Part of a small language model's weights: 5 heads of 64, 3269 steps.
MLP neurons of a small language model. Each row is named by its layer, matrix (gate and up: input weights) and neuron, and shows model dimensions 160-319. Each number is 128 + 24 x the weight over its row's rms, rounded and kept within 0 to 255. Numbers have three digits each. A neuron's up and down rows have the sign that makes its largest values positive.
A block is one neuron, or neurons of one layer that tend to fire together. After each block is what it responds to, as a language model described it from the Wikipedia text at the highest values.

L6.gate830:132093158170154169154149114089118113131117138147101161155112115085118162130132169108145160120116167098114159157110139155133115147129118128121114102131108119123161140135147138149102087120130098109118145132136141143092165128125107149098162117108116124124099133075142118146140128121171143133096089103126159118135110116088106140127153137159139131103127132088130116141178184125118133112116102150150140152172135104168155174124128089124166105126123140153112165133096148111187184157113104
L6.up830:135124135136088128160149144091116147159120110116133093115096150133149120123166132118086142154121125155122153108134112165162107115176104122133121169126111114132079136203121106114126127093146184146148149118120149135129111119118123110137100108120129099129079140053124116134101092125126114092142129098129157143121125136122152160133118163125115088169152133142149105201116105114054140160130155125108141091079106111115121087120155115144129146106177160095117102094110151095095177121156162
Description: Pipe separators and single digits inside Wikipedia tables, mainly header rows and score grids, such as "| Team | 1 | 2 | 3", "Length | |", and "0 |".

L2.gate85:171129069112145163125116130084139122125103133160160122135136154146136107117144128132115133148107132126124166168128114150086107141114113124151147113093134170150165154141118129137134182116147113083099102172097127080168131113140133108197148126110133142128121148100090144118117145098101119129111103115164110136070120132127088120098123131150131114113102148120112087157128149106161069172117131106065123146146119115133151118115132120179136129177156145137179108113145112098132123088119117
L2.up85:171066095124156106131118124145146116138112142167147193160161155136110130129170124143129171160126119136154140113121106095139141125108114155079150072112123117090142127135135123144116182129112111096116125089132103123125121123106137127162147113138127161111156137101160149138146127109158133132117112180122097130108130126124110123140123112114140109152179144120144140122122155139147079117114133116063140099140146121123123149119122136128130105123173147118148120123100118103119109114148124
L2.gate366:129146134136177123156104098119126117151131126086115157120122183096133154137064128108146111124141101166097134114096147083159119108110167117116097125156164144132101092084104109133132144085111147147133143116120124133129110141165124127112157108137142108080131091119158131118123107137100129160098121149138097159102129135132122188145100109081125090130125120129115114119091104117099171115115132125132131143137105121120135132090114125125094105116159120105109117121129159121145123110134166
L2.up366:120126134113170088145096135130134105103147130133088151114164152120118077150091145120134122155132120129094146119136114104183136134140165131154143124134183140132121113125112116127144127103081151127112174119123136125151156138164124109100119111107150109060129100157162119099151104136074134135168121140182126118125098139130111173070127135107123098132111100136118113146126089129114133116102131107132143147133139077122151148126091071112126095135135141102168108098130149155136121111130121
L2.gate454:131155144126099141131131162118092168146165095086135166160094155135143099131125126104143128161129134156107128122118110129116126134114120138135133175156091124112146133093138132131159103144125142098121165086135064095117131138130186121119147162076116147108120164087124093144107112132119120142045117143144098157139120138146130147084141099111076093115135114150118120112127078124117179126144116138118122153124136121135111124158125151151111105138123081119112128112133158139113083124192104
L2.up454:113147198142089121121145144148056139117172178150117167171115123145102137114146128072150123119095127152146124125135116101158134125131150112110093149159118113136129139112132130140121095137157192085095076086138092125097132167096106140123140126109091132150136118133104065141109139133125156162091128119149139118136129131120131100075128125137133095150152162105125141105144091089123100121117119138115117122114111107136114142133157153123125143119134088108100101110135137139110085130135146
L2.gate616:112076118181182131139137136149114132159139135105106090130123159084130130112114138121131166127163061132145153147165117107140106135116077122136132114144123101175136162151115123137059106146185079130110100104084099100127124100123159158129142096107110137119110085142104082166129138149093147166092131154130154131124103109118138144143085137134133109147133155091139110105126138123144202127132090172126124166114128108099165114131137157147125138119089113117105090168119125127097131114124143
L2.up616:082156120146122103143105126117137084145163126101161155122136153118135094090140158101126139123088123153128145161124114104130146103102123123133086144172098062125132112104122124168115122133123119097114106122109091137135098123099131147162128160169127109165142131095123168140150133137112145136082119147117125143103117134118136072158120158169130133122112143125109125117143158153156199185112137166124159182108105069088133133110151156180110133179144121126075132107123147092122134104118165
Description: Pipe characters closing a table header row or separating cells in wiki tables (stats, standings, election results), plus semicolons in abbreviation lists.

L3.gate71:096141132089157113126120127129140155103139089110140135151108151163177111131095125145145132124116142122132157129110163098109114143116128103113144150114127089130068154138090115088157088145063130153106120130105119142169098129159114085122123163086130131129160096110148130114109162149108137136150166093169140174115142120121162143094095179122126112137075122171098111083106152081116126165148173137102105105126114152160138167109136145159149161172107123107103100086126091161112161126138130
L3.up71:133100152136150121133133081148122161075126064099100116108146153173115209147137118144080143116125186168114104130150152106145151121115110131083139127124129152093137134124134138135103121079107129113164106142105182143161099122158149137140137129180148116125120101128127132114156133105131121149139147175130118152151135139157142137134145126138110115123151107096159126142108077097122143113093075129130176127137101118123088049119154099147112136096157120079159075149106135135056144100098120
L3.gate90:137135162096148122175128111107115157158156162122089143170171139146136165075173140097138124163162129127130169137148117078151158130097159139189120094135130124139111138117134097123149083085109128136125138139171094094132115133138173121138144125097126095164153076111076139094106144115112128125115127160135075160128111107092140167150102119110110131130131152142113117114124155125152094111123125123138104085162133133134126189118100101146125100146137083159117127119176114105129153102163148
L3.up90:124120159155112139132125122113086106109161157116076087160161133113098118109143125100141141142139132148107101113150097106081138179111103107114154155143140128178114132138150118111148101092116131103139163184132121088150106088155112136094115118168120142158131114129140096136150122165158144158149122143076120107135165131148123183127134115122135131106185124143167105113093121125128107114151128165147056083116139124119079130092147140126129113148133115130111149104145142158116109139125150
L3.gate425:128099107131167138144125122126099143123107128129148159125116134188108143125114149129136110145160146117087132115081128130100124124127131133119107164137161133103129108160103052145111128145148164127159115111125151140112101092173133111160157131113128120134161119076158126128137148120132119059101122141131137153148104185103162155107083149113114113114127110143173138104117141118160130168084155131140125093121157080123145109089193116129133135127153136107146102120113123154148106113164137
L3.up425:146133146108099150112097171107077080188165129119113150108128112119165144131126166072112119115127127118105097089118115123159084119198139080073100158096112100133118128145149127133105118101143119090132132123162107120114111114099122123102097099191126160087143126110107111122107127105153111094146109118159139122090130168127111160143138145111105179113156100181140139124118117133126102119127091153139149122162126132116119129148098156166136140149153101122151131121104129135184101119110117
L3.gate642:062129078098172134114115131129141127127125111124107088159119147149100139133158087133123120125139140096073140111205173140120123133112185120166218141156096072104130123122108111138170148144130133111130122123150163085087110092152074125172122147152144089134141110156158120152116139117136128107106132107125093159106096129164124155143122115146118112130139115131108104125095107136145107098134157118115124168152164151100157121092136178142130141113131114114122141160100141128145104091157109
L3.up642:125154100141141126076111133106170149163109115118101112112083132139139136121124122153110141155142100100090132086118138144129128130142087152125146080108177152145132140133101176136171134145140153141134138150165173078130097112110136112111107125144151086152112104131141146119157122131121096141133142150123112135160115096093119111155120112123120117128139102131106117130142126162070130176078140165092064145141102171140141117108116132157157168142157116139110124131164115125125103069157116
Description: Fires on the third digit of a four-digit year (the decade digit), as in 19|9|2, 20|0|2, 19|3|0, mostly in dated biography and history text.

L3.gate13:124150137144129110097093147162093120140094164104146143158109161097113139187122121129101133151140146149128120113129142128103153150158166171128095140166165133176134121076133136122131131134144151172118099141145158100138109124120097101126127144106145145149133160153103153120147133135147106163105141153099141089147075174139125097135098110127126091167119157149122108144116143162093126169114130067097114109105133128151124113147108168119124144166143161143115124118163111122148106086132116
L3.up13:098124116104138115143147141139131123133110126133166133178121130116143110177161138110106117102136110117180115119125138161118123134130086112127131108141142144141142101150142127125138105141138146154126112140126137105113145129139133077104151135129148103173099129116085118132138115146146152133108118137149137075167139130125155159142139102130138094126137075169134142122126145143135149167133131089126122151140140130187142118090113124089144181195127155117111088148194095156118149088091136
L3.gate406:102069125108137087155081152095123114120102156143092139135099130137084152136161114142136135156155163133087131161140105143154115167115110081123123143078151121120110105101172116102094104118111098127111121112111131110112109119099099114132141130139132109113147117118117143094147133107122089123106129115116101097156121168117134097153111080145133106131099117112129169168110149167098157137137138103115127084085101193101128135159094143131129129156164124164121072131092110106146123121112177
L3.up406:153132111096150119120103157193105100121125141129106125119110104148115125122127156150165156165114116069113130128142130125170130126137149126148112137145108109129127129104130151090129138137107144111158154133098151129099156162135114119120128115090096142096139150115137149156115117142134123130149107133148155143159107135072107131131111123144130133131094176096150137108094097121109121107138145116134132111113141133151141113137100090135109108159174093155093125143113135091087177129157131
L3.gate413:125173142130124100138078105123124099129145124108109114150146157150118138119084113093138131129119106091137121108113155144121063109147124163148101142078099131156138092126157143118151144107108134188112129184111141112155125156118094168110090130156110146119142125137189134128141115143166114114104152135117137138152159116118161161113115137111114156127137177072131139162132131103086103165114139107089143160137135109064105136119127163135179146133147154109155084110148138104073116068100090
L3.up413:129128136110153106110139154122148098137109119136102108141116140122140101133137115126081118119156125153170121141161175132099166151129141103121125126166172124097099120115147098115099094157123127148085149145074094117134175115129157156103068139132119157099157139115139141156147134095109163108105154120099124103138153133156171119107121087143131105124108173176137121149131137139135178137100120097115129143132125101082122169132098115099104140153134127152125127139139153167105147096172065
L3.gate760:103134104159122144125137079091102146131175145122121128149138133152125111149132106141125140128126102145070116104119129153120126131111133162099127153129125127108121084134174100109120142098116128151152177080145143114105173136106086080137128161142151089143112148141129147151141119130121112138113135122114094090103116073127092153097100095084106115174098135148093168130133126104106134106114177126061150098153115129112145147077137114131137142120167115141118118120105080084156115145130128
L3.up760:179128168121133140167103171119117082098139116177120109118089158127151127163113101166127133096143117163125108142133142114135095146172131114145101106091146151092157067143126138094113140169100132188126130162112131122140112131141105155130137122133160129113152103118145148150117141095162131091110103151135138111114115174107128132131118125137188141080110158200108124144115126108114127153127145127074104129087094174110100124112146115135162141115121178135132118108119143115139120129137186
Description: Middle or final pieces of words split into several tokens, mostly rare proper names and place names, such as Cowden-be-ath, Meyer-be-er and Trønd-el-ag, and sometimes ordinary words like foot-n-ote and threat-en.

L3.gate193:140140142116137147153128106119140103124136154101096163131156126139156150091141143117132122159112120132130139140121150127139114136144123137142126121081154145122141114127079127113118117113125149071110094124141100112118129077189098142116071138123126171117149126145072131118134146111086140134102116170135137148173156092136132143121101144146166146042142104091157151144127137131076120137130121158117189086128134109141136081094129200113164098165118126127111146137135131182101110085162123
L3.up193:113160152122120136135100109135194118079144144104147153141135140106121143124137079127153115137130124107117135134134127147139094172124136140101178094102150120130154112124114089059114095099149135150106113184117130130155104144146108096141123146107134118164194146077160147139125130162148148127121116152110093151144194162130130159109116120150155116108133155141119177113144104089096123160124132138136142106116112106151133120156077127130138145174124111135109146116118159176121066148092142
L3.gate252:119114143095156138131138114110131129127139122130149130097151122162145181145126186125136112140105140140133179111138128097141169124184121134155108119101120102156133160092147116127116147142078160106141114137108097153168103135129140114118122086129130150155159090055144156157125156152095145130126137081108159146147101129133155138107152141162153141150156103093122128117134125139110145141106131135135148085179133123145163145084147080143114128127144140121115153134118118150149201111132159
L3.up252:129120152101123140158078127120137064100102099155148164120150103104070191158108156134128120122113116120138085107100101103134135110109133113101126126106161106088124144081151116140094097129169108140109124148138143158125169161161155102165123116128131134158142131107115148121086136122128134166158125093147139107157141129131100119103123193135165144083140126114175124129157109090125118130154129145109135105154139104153181167135116136079106120125119140130125167125109137097099095151164148
L3.gate496:140136176132146119139131144124182118122135130073120170169119080151146135131119125122132106108157096114109141126128131122108130119135108129077099119112146144104135152142126115119106129123122138120133099078164123150164093154199131165158140147098134149139109188080076126129152167116118136164125136167145101139133153101117118097093123116115098123145132121099107110154147170124097122147163149116174164098114122095121094134143139121116136110177112129167111113173129147112150125159093144
L3.up496:134104108135097157148157086153128157053111136117128114165127133135138116114158121115132149115153140123127167135121137151114109132098154166123123104103139133135139189158142140124148150126124125132146093085127130147139130079149143144133127141103113190153121128107085113132154177143104135082116092110141121154084171125110113145150080106145132121115132151097134125127142159123139139129121150142159172139116110122115139108125112136112117148153089083150145137183119144084131130147118118
L3.gate501:130054107079151098098126134103161128100107112104132134129091128096090134122095170118102087176111083103150084145102157150110077114146137133116137072098145131100123128118154159133118149119104131142152132110106188109163126096137149124156126136128153169099134135119149113132124131181136142126090123108100129130100114136109154162134165147137110139140115143092112167104124090116097154099121107152131131104146185137106126133151063156124141138082162153128130131163102134156164115108144135
L3.up501:139077140149157127114158121101097128166162153135090126137124135119072110116153151138121112094140119129120117127156129155152133132141136103120119117056162076141146130156119104192104143101136108158149118133100163137148119075144143134106068123122103164135141116126143079132150137131160167139122138130112145131147137096123141114155112120163128162100136167103161159128126139113089118159123157154130159108165157103108166164165105115073172129110116092143150114123121091165129131109150128
Description: Column-separating pipes between header names late in wiki table header rows (Notes, Votes, Record); also number words/digits giving counts in prose (thirteen, four, 5 acts).

L6.gate180:134129082127123131092085132139173152118071142149106119115129137166151169136090131112153138124119105094140121077116130192146134139120159164139146136158145094079090140128142155142166174125158120129157109135083142142150165114113139119155127169105140164124130099124177151107098136102145125131145112106102157139141105116082140107141132136102139183120137120113148148104137110115116117107156094177154099095109152124090079100112118143161128155101149106128118111155126109142125149134137152
L6.up180:137119142109084144143081115156153130100101126120114135120112162162130120165116146159175161110126116115132091113166179163108150170155142167113131080156149114138125087103131143120125122115128099143149113123160158141149118091145122134120139128105129114140101121140125141150073095127135153119108123144123105152135141084140111074148168110147154123140141081098108117141122131129159139175123098136174142123152116155103118116117129174151155125103154143114125127147125150146185123120129168
Description: Inner digits of four-digit years such as the 9 in 1943 or the 1 in 2014, plus some section-heading "==" marks and list dashes.

L2.gate7:141119141106099079153124097078156084136126124140142123118128130136125129091157123121127110170147128137121129092134104125130102119095172126115127177151142117156123148133122135121109118124136148130099089126178135094147089107177181132138105097133130147109121133101119097118122100109102132073141123102104135098119155114122163158140135139105134140158142116134170093138127140119116153100116139109105176134130118125132140150156131113164166120075147169114103166120186133134140149120142122
L2.up7:068126107184124136150130114122141115138083127153083103122141085169117162114113151136120125116177163079123125107096123158135112108134136171117110104128154173147108114124109092126113123115119112113118133110119106121137152136128120148137095096117107116180188148089139084115162132155089112150114107073100157112133141123133139095126143138127132113122113152138107107110064152116111126153169151163148114113063146122106111158104121129116148132106139116068126133126138117174123142129082151
L2.gate458:159102106166143125131100118127094082125127136098131112117129145148142160181180146101168110132134139108112123111101114100126098095112095126123078133127097127149120116141139112130104119139170170170126080166166130137171117147143113098124144129126158129132127122150168141136156135137165107126109135156079132159177115103105151117115152135116159128150155140108166124135137148137150149144107165140168129101170149121096119154157168157117118114088120106140165102144158131111108131124131169
L2.up458:111148124109137120141159101096136115103094114127123157100163132148115127178108139125122103139113109111181133087164122158138115121142135171114137120128113149153113125126160186162117137121132119118093133173128103141110122147133149119101123112113149170141117134111100195159130158108064140115100095136148137158144138178126117115086124111148135138134123146163115133143112125152163145115139177143130103166123173101098149120133141117125126129117131130101087139108101129140109098147102158
L2.gate665:152104126102130115109142137125149136144133100095128126122160165126113193130148137123107109135085143092097143147111126116181123146080100101116125140086137082128107124121134090171139131156146114160132169129129137099142085163177147131136130146100098107153125130121163146126138139130185147138128103139133129119116097115157149105133108126127150124097139137158130159126128113119110167111111106121107150138134160106120123101137145142099110089128147132142183168151106157153130145080092156
L2.up665:131117104127126116122140120133156140169123077105139145126132163150112204135133164132107109155128135152082119147109122133138140124113097096106083085094144123114103150161145102158116130193100122125155120107170146131145143141149116112125119115135127130108116159114172080115125110114203125143109122121144134127122125141120137167085135148106103051105098110131095141138116131097102125113128130129111158167121126123122137112147129118116125129117117120110164170130119159131115148086098164
L2.gate776:121084131078174121101120102115140112123093082102144137090118139150139168139113185111122091092161116141116108108118126126149113119160103104139126093133107123133120096147117086173104139124115141139104101110116128116131105119109107145146101104141132140163124124083146117112142097143173164146108097115126143131127101137145145124137117136117180090182131143123159084104113150109111174125106151138101154124069113105162124126114143128126128111168171134126091124106151110112139156139103158
L2.up776:090129159108145103153114140126118146150154134125104155132155159105151138122121146168111124159095134158114158124103137133191105150094113132107125145090133119079135109071154113094114112144187111127120139099136120108149133133139105119112158154123082158161164112127120132152145088107123153133127097082107121101167139136109124100137098079144123104160138161108124118100154156164106129172142105115064120117145120084110168159140101134137161120140141136137104151137148158121102117103121129
Description: Pipe delimiters between column names in the header row of Wikipedia tables, as in Date | Opponent, Candidate | Votes, Film | Year.

L2.gate168:117151108134093122104146110122091121099119082130104140120111141144155146161131124124096136126105167103096103117084119171127142126159100129114117138138134122163150096071131128136129121154161097108113146146122075142119150140099170137161095085185182187143146121107148161137162123110122131143111132131155120164125077128160111105114125128121136080185134156159145102165104122151143144106104091125148138142141142120158095090125170111142134115100177150122132100107143106097112104126116117
L2.up168:122109134145069111113085186125095121100161117185081149144129147148155132112121095135138144128125108120138141093108099112138115175131103090122140103154144138139120130152150142109099090147099149154115125138153151105154161103111115147129112139158129136149140129116141113144158165134104114119124108146114159150124171072091121076161110101104113094178133115125163115054120133143138117076127113155151138145139120134119083104105141148143137131097181110104107139114167143164126124155142144
L2.gate242:140135168115129147111129128103124167153127090145100145151171146186151129141136134126166117099178103116124112129104130166117124121136133075115145131138149125143148122154145107135178142148134139087140174120119155102128112131120115161128147144131105134133133155139154135150112123155130087106105131080103113084144127120158157145118162124104085137132123134120134165170073134188117145079123113118126117159162146077108151071165127119134081141120156108136165105100104112121118147106123110
L2.up242:149079115155137124113151121120126142183121138123120153142173086170077159108111097137144094099133105130117127116088124091163136112143104142099131166139123124129093134131131149139154097101123148068138172137119120086153049147134121137124112102114106185125115126132151176127127138137154131087107144104120139155100148132157132139108128102085094119096153138130150113149080122161138147113097100121127102145147151134149131143113172102151125119147171182166134116143092150097148176111144119
L2.gate348:130143133141099133113143152131117128111158131142108153127160084113128129093086101121139120178137168128110113094223127108109144136150137092175103124118129153128130127126142091103144148115102094168121162104095082132066118140108133167122123115134131152104093151133126124118127116126085139120141141112136125149139108170126154129169161111131151141124114153149119156083106156124151186105138099064109089127140121168137146105120135150169108137146073126128120134139164098117132154124102112
L2.up348:118143103148104130111155143096136122143166135126142164137122103114137172130090144154101100092115132112140153134090154103123127094130075124113143120122121114109103144109132120101154137160151134148158164095171061108165130134124153159081135148161131153137095132185186158130116125109137171145146129113128125137140160096099101162131110087115113161142159158145122088159145110102175105176132099149131110101161113139143110118159153160159150119115094118132101178121115129137110148133145112
L2.gate672:066104111114113124128143134114122180124139127098126102146145143116140159132140099141098153129118144118104118106133138173101117146114081126100119109135086165149149112106113152107192139141130128137117147097137032123143094087101130114111157129129103065145120146145164122129129102114166116132127111102108159138136058098084138121119154098114154106155139132125092124095048121126128119118109119133096140133140131130149100056124119139179135148157123119124134119164137090137077107133105102
L2.up672:101111189119105115127112102125133137142091170151138132142170135152130115155155097136097128140136133097111131106192150117129112129117097110096160092135098086111103124120136119129141153119132107134131101125162149081149097146101179129123135104161140139120110120127148147123110119113134141117112095131133131138157120111092087158129187159122146120129144149141120110131090125108120118152079155139089151103097162128132149149096099121139176124137099088125140114126210110106129112083119159
Description: The third digit of 21st-century years after "20" (20'2'4, 20'1'3), plus "of" in titles like Director of, Ministry of, and table pipes.

L2.gate122:142058088100133132106144073127125126091096144104110088129151134157113126124114141132125133136094124101131099103154132125119099087126133111138101120078117098103105116146125121106136183128125098153145111150078126112144113106144117156105137159138136135132096059137061144126159116114148169097154110155134133139140109105145124141166130108133141163168146140131190157123102126154111095150135132109165109086126149152116124147135127138124120139168104130156147145135136066113113106183120133
L2.up122:108133114138122101135150071123117143117127134122120107151126118154150131138109134140185143111117170098176142158206174119165147113125137153122133105105112119087107072123089095117142146099121119173117116150103133122182129132140076133127126141128210098108113120148110154115161122174120170090174083121131110114157094098172107125157117086137150114192128125144156130135108133132114107113163135121123115118136124175136147129122172099142159165171137143160082145114127090173140131150106156
L2.gate156:169127106123159116126149137169154070152104121113119135138107110156125130141125132149162172079156096126102118167129139101149125133125125146130087145093134095133139076099125128089120180104117101120191112120107116114191129097115128099180114153151155134154148121093135159112172132120197127094109167167103107132117110126122166115094121097142109155107102133124163165135147141113126135166117153134151140148137137152139175109106105113106175109158120111071155146090087158144146125131104103
L2.up156:171132121171140100121106193160140125098092150137124117064123109168196128072138110140117149127129145121126124172159122152140145148131147123110106163115128123142134126119120091102093157139160116143116097122164091138179150127126135141110124137134196155118145178115102151138112124142140168069135138117130112144112125100177125143128170106132102111151080146128134108163134129128118157134125109144148168165188110123154139094122116132118150121104137108097125142140109193140182159133091160
L2.gate223:149117127158154111135107077158121090124101138112108126132080103124128152125155131137142160115129096135129149095146129118143161157125157112142109144127113158123114137116132111112139130144111141166155114150119129103159109159128166125112121079100126144134091160130136135121162174118120090137079137142107115132175136119115115165131146160134138167140102133106117115178144109139140107141122107143077134144165158148094173114111118182143164094115110093178150089074107095077116124172085140
L2.up223:146134127134129135122132083154124115103102117109149119143090104093138126117169158090093153163126137153138164082140119163134133137098185084128141128124135144082137135115125136139095108119144170177129137152101127118149116151125151121105121100138118147125098172132098173142218141124100102149084136139097173151161126120131161166130134197167140127120105148129150114166156122129152124170114110115075130131149134150074155111142134175133142138114118092138142108128124134097129138190105135
L2.gate416:089128138127115100119100146155139127135155104107105104138115161111149102129143151099133151119144125142136130146119145143122080081125163137152118127102132134092081126140185099053135142166083113102101153155104119142130152120074121104161150115182152104109134100116131116115145119119139141130130151131104118085137130136091158141165129122123143123117131100081151122120122130093164157117132144160099154154108115147068184106118127163102129137142114114068100151102119110139182165087119122
L2.up416:158140120097142133135148138120129123095090150131113107152115088126139118111091147113127139182124134151116138108115118114153175103142163099104119149110107076144110124126097089097105108120116119107168150122127128144101150091129109120122152132131163119142096126141114154144155132122116099095107167109129114109082116124136128189120156150130136162151083120127183163155130109116146129184101140167111107147141117136146159118080167102124166151082153149124111113154127119120112109102133156
Description: Final or middle word pieces that complete unfamiliar proper names, mostly foreign surnames and places (Hal-ag-ian, En-ache, Gaird-och), plus the apostrophe of a possessive after a name.

L6.gate197:118094147113112108164136150103100121119098137123161130095127103151102161145114113152097156115152103141104115124124109088148144156122139092148125134153168145218163122117108143127111131105149139164113083112170120140138111157109127114133177163123106118107173110117096125096120180149113070129078110163092136129125118141106148140143159119116104094119137098098170143098146112106166128133170111087159113125159117157130100145130122169146128123098129111137118105076163121140161122082082147
L6.up197:104099133114119120112072111164144138096119120134108131124162129114117138129142132113193189139131095140115098147137129171117131126103093117162119123079108142111097117116112141100091171123125115120102108116116122103129116166127114113114114141150137148126091097130130140090123079173094114147096104169153121135126128143148157137107118140119143142120153128119165163109169143187181095137115108099143112096147128113154118139175140082113138098120101135132125121079148149116106113158086142
Description: Short word-piece tokens at the start or middle of words split into several pieces, often in quoted titles, names or foreign words, e.g. Zauber-fl-öte, Skeleton-w-itch, forec-l-osure.

L6.gate593:158122138127105159125155081138162084113097161130124170142120175138144145122135150136089113157106119099146137124133107156170147111138143155095148116149130135148137106103116130155117136165147115145145116079148129137150134082117083152150124171087109164106156088103152113105135164154133110123149120087160149146129111106098132106151144140145153133110145114099136132139134129109128129118113128119134133087133141131141146120116099214131114119093131162102105125130093149105111129138131141
L6.up593:129155145123110141161148166115145082163165090108127124149119129086095203150134140149146163111128100104093145152139172145163143110099137149119119118162109138090102134112137143133173115126096047122131116164111144121151125127133150148105146111124137126143163122120143149070105121140141120138132164096113102116127136111142096122177119118087167128139150138119175132148146127108108128190121114143151137105121137125151148149139122175120167112122138162104154150098118123156141122112129166
Description: Pipe separators between column names in wiki table header rows (e.g. after Left office, Engine, Opponent) and the "(" in header labels like Artist(s).

L3.gate111:087158139142160154138109153136156092083147135115130139131097120139116134149125134136129131103110102149118143090195150130131131128115158116084154160131122184106188097159124163138118098128151145091105143095152106101128129132134141121146149141145111136064137139145155145138127095097160144142117114153159115114136128084073122147132120083154136110102117128116125159121133116152104147146167147150119119153111126120152124153140122126149145130130152105124133117143081117130151135114097156
L3.up111:107144144139140125138113112118151118120108161081177090121162103109112128111111089092135120089110145167137163122112157101124110108147135105116124121098113113128108100145098075129131178148139137135087110140168121130161109113126164140156169095113144138136126136128168145130141169086131139135100128115120165138086172126127162125092131157156133137086091176144146149150098151162144134143105092153151113129111133119107129123097112105146175123088168140091091137122111136129107189110113117
L3.gate328:119144112102165112119138152117152095109111120110136120135107107158135138133128144119135151123117120132141163109089116134153153106135149129114086137143150119099130132118090101187147112136115115143108116129139113107159162138113128104159146120143118137094157116139117100153123151115141146110158098096132138128177086078147152099132138117085133136110123133094114078159132106096116145152111201170141133117112148108119135138130157140144176103132192181157084122125096140162136120150129128
L3.up328:148124109148155131143093122141106106133085102110142114117127114110090094120167135153133154132144128084136139131125123109125127145130133090104132128144106130140162128103135145143129110142186105106100114129127126101121134149152097132157107118108109161123147113110140126124141135131130124160117108128127109138097130158103146156083122127092110095132115119122162147103133113131132103110104144102093105139137140073133122134138144099157147091112152118113114140126153140099109100125141100
L3.gate622:149111118105146142101096141123132129138152109102169129108163155121091163152109170162156139152078129098103114136134125139142113129121130117103131131130119111120108161091095133098124088124146066115106157104132116114148092100145078166151065172149128129137117110119114184126124124089154186143140138087129117121123113138145130118114173114162121102160149134102118114125132111146106164139130137164142115111148136123137134156115125123132118151092169167087118131154139113130114143161135153
L3.up622:124172161103169126090089093111145109065115164119153162148154156174127132142106093112099134123180122116153104059134132135149154118143137144105121169119121156171100148125111137137119124172154134126120098105143151121088144108115140138130131105131091116127120103119144119141119078096110121119123104087118155100113131129118148127135122098155092106152151140125117138116156130134105108144176116162168162168156123110150118148120091118104129128145140122116145106136096075151126178125130124
L3.gate688:104170163113130131147154102164134124116148102130141127121172126153107155108123132177125119145140120136146145131138118095113133092121127144103092071152101121115173126081118105082117076124167132155095123155110115103115134136125131146089130128109153141161117116124124102092154123104111126124149138100106142112107107122101151112160166093129091106108203115104161141096120177147138155114125132137151113128108133113102131144149147160109161111121163137097128116119075086155124127167139116
L3.up688:128161125105087132189142110165100087148096125140127149137162169173124160119149176129142113130139132112093137123129118110125120127136123145112107131195109135162158135126117109111117091138095168150104153136114112128122094143123105164127124125146141124141160124129123138135140129099187137100131161145141134127142117130156161118145092159103118150080116085130124183143142146128143155169115143137114145120112098162142146126126163108138111147100132157131137148128089158111122182131141136
Description: Pipe separators between column names in wiki table header rows, e.g. Pld | W, Census | Pop., Votes | %; occasionally other list punctuation.